{"n_layer": 15, "d_model": 224, "n_head": 4, "n_kv_head": 4, "head_dim": 64, "d_mlp": 448, "vocab_size": 4096, "activation": "tanh_gelu", "norm": "layernorm", "norm_place": "pre", "norm_eps": 1e-05, "positions": "learned", "qk_norm": false, "attn_scale": 0.125, "bias": "all", "tie_embeddings": true, "parallel_block": false, "init": "trunc", "init_std_qkv": 0.0334, "init_std_o": 0.00611, "init_std_up": 0.0334, "init_std_down": 0.00611, "optimizer": "adamw", "lr": 0.00197, "beta1": 0.9, "beta2": 0.98, "weight_decay": 0.063, "lr_head": 0.00754, "grad_clip": 0.5, "warmup_steps": 364, "schedule": "wsd", "decay_fraction": 0.796, "decay_shape": "pow", "final_lr_fraction": 0.0, "batch_tokens": [65536, 131072], "seq_len": 1024, "doc_mask": true, "train_tokens": 465500000, "steps": 5079, "dataset": "wikipedia_en"}
MLP neurons of a small language model. Each row is named by its layer, matrix (up: input weights) and neuron, and shows model dimensions 0-223. Each number is 128 + 32 x the weight over its row's rms, rounded and kept within 0 to 255. Numbers have three digits each.
After each neuron's rows, "fires on" lists the tokens most often at its 100 highest values on Wikipedia text that the model never trained on.

L11.up297:127116113120142197147093105070137202129185182160154141128146116143122151103139089071152141126080134129128174116137125131121123159114118157090151192122135207181158156144171129148067150100104138098150178135127048090132157132147127113087142133107108175126155076152133143108089166107131121088136182151133140081109122157219077102111113120136065157195168052119157128120140128137123148082154147120113154105041107115154137122134178150146124154118072112131156145131092149092159079090146098127099156079109143129132185136087101201091188122115129113094068115119165165108194137135107106112190138090106097145133088125175116160089130119136075118109081088114173149197149145163081103117155
fires on: " s", "os", "ens", "ot"

L12.up433:125160127157117104129132102159196137125131157151132157124100104117121059098114146112096109175105152181143107128150123141040186088135128144115203143122175149094149056096114190138118130188097153168152208146176108071151076138144104118136146162155113068133184151112089173153127138087132167062083104166115108136166138094099104091112151072137144134068148151147155137110111112168094108161138094156138131162094136076123093132107120089086117084152128140110086133170116150090143154153146129087085168108169071124135164161084136199167143075110131126111138114145130133107128110074150163099168145092148103123150168097141172194061138146090158082155079172118212126139144112181148107105160
fires on: "r", " an", " cr", " as an"

L7.up271:109162128122214191129077097161128174115070138093163063133071139135106195115186107139156105152090140114160162179096090117104175064142154187146115132161112111127146120169156149149111080115069143160102113151130097138123163104132114107188171112110102140168108130076197207080089131089179124160110167182123165148117099157157128140149067123097147151128125104174172043125138079131112178080110144103114153079185137107149165137159126118101117121167123093112143127118151124136140087093167152179119125146126201092094171108122114112075096137152131100122147110198096113125083074157158143165104104096163078125108115143137134162133149145099135129098143132119163139191075168135181125102157
fires on: " has", " had", " wrote", " was", " have", " ("

L9.up76:125112069136211149111148123128116087079142094140179099100106133112146108115167125080088074073018142099147128144136161060141118140148104111126118150152049110137189070122148170083162108171076156137068126164107130136131098108118145095123166152079103131159127183121166100176087118119142143107097086113144156132155155121161140039134151155128081151074122156144120085139154108155155142140145133162111155080198130085113125183197145117127076106077058115134134137193116119171085101111117141149144143096151051149162127145118151101142138058134160169147106062163131130086164140132148144142113125118093176096084113122064149069164140141108135160130174154127121136147133152169135148109136
fires on: " (born ", ".", "1", "2", " | ", " J."

L12.up138:160116088124118073158065145123181125165152143144141167126118132183122197124067057085148119149110188104132172171161144140100152132164128127120164113092102149123149082146094093108142162115143083087126157168061112148121182222111116061081191182092105072104084115122137122069133152101105124157118130177154162096109106154119137125162133108099119120085127148117158122125067131226146130151130140126138123074154119154150180119135139093110123170122085176100094085080151105115117158178115161124110175081150137160138108089167106115095171139116052134139104089175190151062138101132148151172153162139134113140179112132136164123082115141117152153155134073122130177136120159118101131061079
fires on: "o", "io", "et", "ro", "oun", "n"

L11.up280:132183128117083132091139060147136063113125150074172125145144161165155140168152128176185132163083114189051070188126160087111104169147075108130131172155098153160102165166130089133105128173152142179086113108142132166137141163108131092205151103148091103198160137108131108075127161140155061132080148141143112075154080098166179089137122117118182102112155143108130079074099101142074155103125111092148136108151154111080146077153132148092133114126133117147091172134069120136106122158139073151085141108097075123177166113032129110153161096116121126183107151126145112098155122189163129098110161067155152137106096100132088127122145139100145141113112101110085108154173098158198105143098
fires on: "A", "F", "M", "E", "R", "B"

L12.up237:115138111150143140089083138129137142131123126132186146174062105145168128138119142082154075142088139174159112100094144108062100106113107104130152116130135177089138126151092159183103150094169141153170124157116111178135177212136120151151137193146118096120140145075173127090153144146085135108081128144116128167110137130137089049168103096044149167147148112090129077124114118118180163157124156151151155175158185143072171157119163179051148113129134107115091159178080182130128102131102146107120085089149081148091183157106171130160142124149123177109149089136161050105074112127085184131091122079108128073194143124127142164155134120118129176066123101143159113107121141200162077091130
fires on: " or", " An", " For", " an", " ("

L4.up40:100139077108140096087074141118180130112132164070095138123109119170075133175095157124140067104174160146160170124174098115119164155119077150116125126135114113157118114116092120111140150109102120113126109189132104112109115194143074134111107138045122108193072134132134128070081129115122120123141122153176088088144159096166158103115099116128118039140098139086126190142137139124131140103087142167188126176128173145187079169193140138165156164134158145097105140083112102121140163178187189169116125088198084184119181101109154104159137067119111133116118137130143174100158103158211123077128127083062146135117114159120146144113110137126208134132089142143099079090112134158139057162110
fires on: " Smith", "ugg", " Franc", "idge", " const", " House"

L7.up444:169149119179123097115135139125065160109176129111152124178136089133146113116135123107118111105118141109085174144144114188132155073128128144152138150139128044139105087092099147082128165142151152118093120145184148104150142087144113080145133119155102054106171145146144139161145142183104110118140174094156149199167158203068119158111145151115063141107134105166114177143100162119119150095103126087150132088150171118170148180113151103116102154120152137121110082159112156191112121171174124179097089103129116107155223183123125129112142138062112058088132144153107121135108084123126161138113120118130143076129094179115056090134095161101163088144109104004118074179104109141161057134159
fires on: " ==", "\n\n", "-", ".", "==History==", "=="

L6.up352:122119142114137172107136110104126149073193123095132132112115106114143150159099112142149134166134151141084176172118127177122105167150096107119177134153135126127170110120042137094128135100171130147147173112098119149129157163145123084149100148083125157124211097129141137110086170160151124057101183137081079121105097145158072104125087191115129118093151101084106051162110150127145132133135099121155132140138061092136029105149169105062107079118079131073110172181084140197158087159128159148123190120158150131100174073136154071116134144053139105166118114090173080135070140138197133110140128081148133167126123170137095111093122156121155171128172102116120087136146171163148086185145
fires on: ", and", ",", "s,", ", P", ", M", " and"

L4.up68:146100049062144113152151125096136123098151141161109110191122135129143109193119103090155114126117114101138191128199120102134126123199122150118156125079128161120072181136136178118140137091164143140124118125154102143107094226132096087090149223082155080066152072124118128083051139136110131179086116139191124102133123142171152079129152124109105082158113133118155183117112138150074142109106154151144145143138132081190110131148122154136127165129162132104072087136109079095178167100082120152152120110146140115103102148127156079134151142176056100139061077103211155133103142156139125167156148131166125162173126147128140111110094155096155173080131071092152125109092086111173139176128
fires on: " Mo", " Ro", " Bo", " Te", " wh", " Mor"

L4.up253:100160147159076150109157083154130163118112091096149085123121135117115088144096127108146159101134134167065153142142164179132128116134139141140171151156102182136119136117106083070178140150159113121124105085182149167153128139117080130157140189132111044109149126102138110144145166124179195095063113114119151185169160138127162122197097125100063081091161102178101122113121044132139108069101129098119120140128163136138144125075098083087148097123079095142134141114105153106129118108121120148078129118154137138167137163046137087096120165104093044060064108143131122134085141134150068120152141132123109097163129169145105125157059182107125129076146123071091138144161091116186037135182
fires on: "\n\n", ".", " the", " The", "The"

L7.up284:150131131128131178158089122109105162110151084119215047129062134154112126187149067066137095167128205108133119099091089155172107085141117115118115145111194154086158153173091179139143146178098082048108152173128072090124127135140165147114153145105080135044170093136133138090129138126161182175100132146092121152119086176155137100143107115146130119148108101097112131117146062096112138103101119080187153133130152149062115141168118137040105060153128145122137144106029160079158107116131137152125125134183121150087122125170123163112123149156119141131140161136147132115056125186126120172147120090118101087185153083143116153102127140132181119081146146120159098104139133127095144157161
fires on: "ical", "itional", "ual", "ous", "atic", "ional"

L7.up65:157098086219140107072134133130146146102156103115122140160121103109154140191125158062153072186124106114130146154106122104112128140130094155115160123149170147107121055142058135117116113182094119114155158144063057149095143166136130040128140137120127116081135142067176154131148148141197104092170166178109141155120147112104151066118114096110153158026173061130116127155134118156142098141141092094168145132118115119099094160152140111144158128140150101091155104153126192143138192096128100122103145156170114110124182092121099154106114148138148084082110116125134121072112125103129146135123116149112073089180174138121129061153152140103239128095176106120149061130103120143191123173161
fires on: ", and", " Sh", " and", " until", "'s", " to be"

L10.up303:160090124175065151127114087118152116110172156072167100157115141155129114118088110060182099154092143149135165171096130147141144100137127123137159069177125087137128090144100115102153126192122134110132116158131096137097156097112119123130128162163140166130126069119121177124075118146170133148100084111128113129123114110127138095159116145107101137170108143119184123154090076125159165157149165144097070087177126127154203176129059178086149070130129113110162161147133149100110204155151110110050132095127167117100155075093155123099133162090102198101105154173137106181094094069105108152133115151116168091132114078140173098111111136083196161126164146105187159167120167205214130191102
fires on: " c", " an", "/", "^{", " pro"

L4.up97:128171110070150116212090132154121156109139052165147137165089151170197144167088083121115121166111100118099108103164126104107185110128113148144152098079109103119101144167175114078149134127122115172127201142109155110042122166137168067091167170094134102082086107122109099148116113141116159113129137145115164151124141141155105112185145122109107159162142152192131102128157087207135136138134151114090179147077106124178117132112099138099075119170160138119070106163106189132066075092120100097112137114160137102149143168144144097098196145148064109109033071172112153132074122106207112149098168151160124092171173116113139063097113135110112097129108127150138146117172135127134140151155
fires on: "ro", "ru", " Bo"

L9.up369:209106130110124141103205109111120146091126169126125172119145096090146158165096140101117180140121138103195120124157089146104188095191142159092118170136168135117112141087122125066142156133154148191147088109114183101169059152139083137110164173132107103130156072105161143176069064147136141166129118160086170160095147142091170147157065136085108102111153133114169057092171123066097150094129130127079178113157084157071070134143099157109081114197164154137186078131159133099153196116122119126168123142144124109158133116178111090165133100134139067151092081133155144097132128168153108125103106126176152108125115118128167135067075150105158138096129112104159121086118089103136147194121
fires on: " app", " trad", " term", " j", "rib"

L6.up76:170129112138135156118150069118145148068141109122121082147035107100158158152198189082107104150156066130141110116129065089143137189133108141122163105103134113111148152159146155090140132118134126075080164114110083144140125155136106091200117078110160088107109124162182134078146119098105076122168178149097133104156103139130100122135120125090125141139122108145144046166147164122188107162112131110166085148159081166157110138168121124114040079147183100088120138172100194204146120141132153178107128121158149120129156145083108134137102066133152131092098077132130137085091090131154154183148105145061103103151095164158087131154163150127121149135154147066146045116141122196171104170126
fires on: " and", "′", ", and", "ajor"

L5.up283:171129107093179129157103143155092141153116143097144146154085158127103191174106095098095137153127181149144094135137082106140193134166124171095103122111215140153114139137142101105121158168144152110093124158157119084115122132096197079098197107100106065029131108158119113126127146085148144141158160221127122104140132206139081119169125114123101091129138066083114101126167093120060114109115155111160180142131188146070097144083127133076118120144165199151117120125134156105159131074148183144107159117145132082073133177118099088125124097128124117125107075146169132127115101177169112139148107116193121103175158054078097126136088122128177129100098123088104090103138099091121104182159
fires on: "ous", " inf", "ru", "ional", " final"

L10.up210:131168098156216148134090134157119082128079090174148139134100151129109121123103082096138079114095101122091170150110133134117167143130134121163104132158087075102131118119149083088138168146097082108090107145133138159092150150128173091109181159123061087127163139129151095074132139128109146147103168088134123133141124138184134106158127181119075159081119151110091160118182121221116189064113115163132152142150184097115063121131139190061124152084023165128076135184116125139112114196106098192138154130137091147194123136095135112132156059170085129117147124126121145141191123134176087180090151094124096133137114111131163123168133127129132105143120142062092135117059147172126143067107
fires on: "2", "1", "al", "le", "ol"

L5.up363:152160172152139101115176126061136125058147154123095121117131125082166111117164166107150114121131106116045077155188146100134149152095107126137158166147069124123140201161134115095130167150150145148122150109115120136146065205157101118171140094215098147154158121176143133115071182102158123079173134124126151084149105136106131075133164101116107152107151127117164132115120158172160112187141140149120141146178129152086139125101086127127119163099106089120179168175086163152094158147177098160102125105153051132198150176073122139137220092130096129076095119101126108083058120154102108144105135042076121142153114089162128061133151131146115135117098142143103119178170083174139116139102
fires on: "H", "L", "R", "I", "A"

L9.up291:143150106160084166147147123154127128109126162144128100096132128151131145103077111102113176136089167179144134114136101091090175094135082172160148137138149125180109147210112146146166154172171168112163129100145118138087134132115101066142092181136093118078143115131137190163092105044153134170083110125144156198129117103129093135133127130137103166061161124116120137133108121111154118170144094138105171110101109162113152159114084170066033168139109197095089146100150150077074143125143137174143111106175126150155075118116094109136161121139126114141155039103114192100146112153147114136100120046177056134169116145151026086125152157100147089137150135100168087128139136097157076158165
fires on: " an", "ri", " as a", "oci", " acc"

L11.up416:138108111106202103162114174121152120094161136104128111121128043126148094144121137117123140121134155202144186168183142096111100127141117197138122168142042158129151106137108166092119144119163164146116141140163156188139080134108093097053176159111111106136104155140103160158106115142108076119113122184212173093114102138095189100095072150102102104117188048101182120075114154205109114048149141137137149165122149117137116116132105125088121113116102102107147125184115125109096172110130118119079139146095061155114179130030114063144173130102120172125118111150158135147177105120162138106129124081155187134153115143140140161126052145131129129121099072167108075110118116108137135120156
fires on: "z", "ens", "ers", "ann", "oss"

L10.up213:127156129147052194066097129132129153108166157091118130160070083106123156143100145097094117209152160146137105119146157098099181131082122093117137138122148139151138081118148198152139120158155180143137151134192094115173140132116126121130074137195125128104153111151163173069139173127166145121071164155134114166145089082155119125175090116103116123124139119135119193142163101127165243133137173100128133157133092116132161180152093127104051104182086124139158179118114169081145145088130127123148139064130129158148157106096125114091130073134128140082089076117123162116116102082090159133127083095156128141154087089142147140109104160092101157079142087085167138083132072179156067184184
fires on: " an", " is an", "′"

L12.up142:163068105135146188080158054067096111054162130119114093134142077168133116148153130170107127132174096129102102138131121113070128174149079126164111121153158170170148117118106139078139157108124156140091137225073109126152094182141144106120133090114105154060125117171125100115115119126120228158104088201087117086162137116142105103093144149165107134146119102126196207129132105105146134156101159106128109182100119110178116155065157209165155118166067132110144159143134154079099145127106086160131126161101110154120081095120136112153183156148085115138105068085121084102074128134093133144129145129111100161193119095156109100123106145113169146132117142116127138099147130132190153180194
fires on: " L", " Mount", " (L", "-l", " de"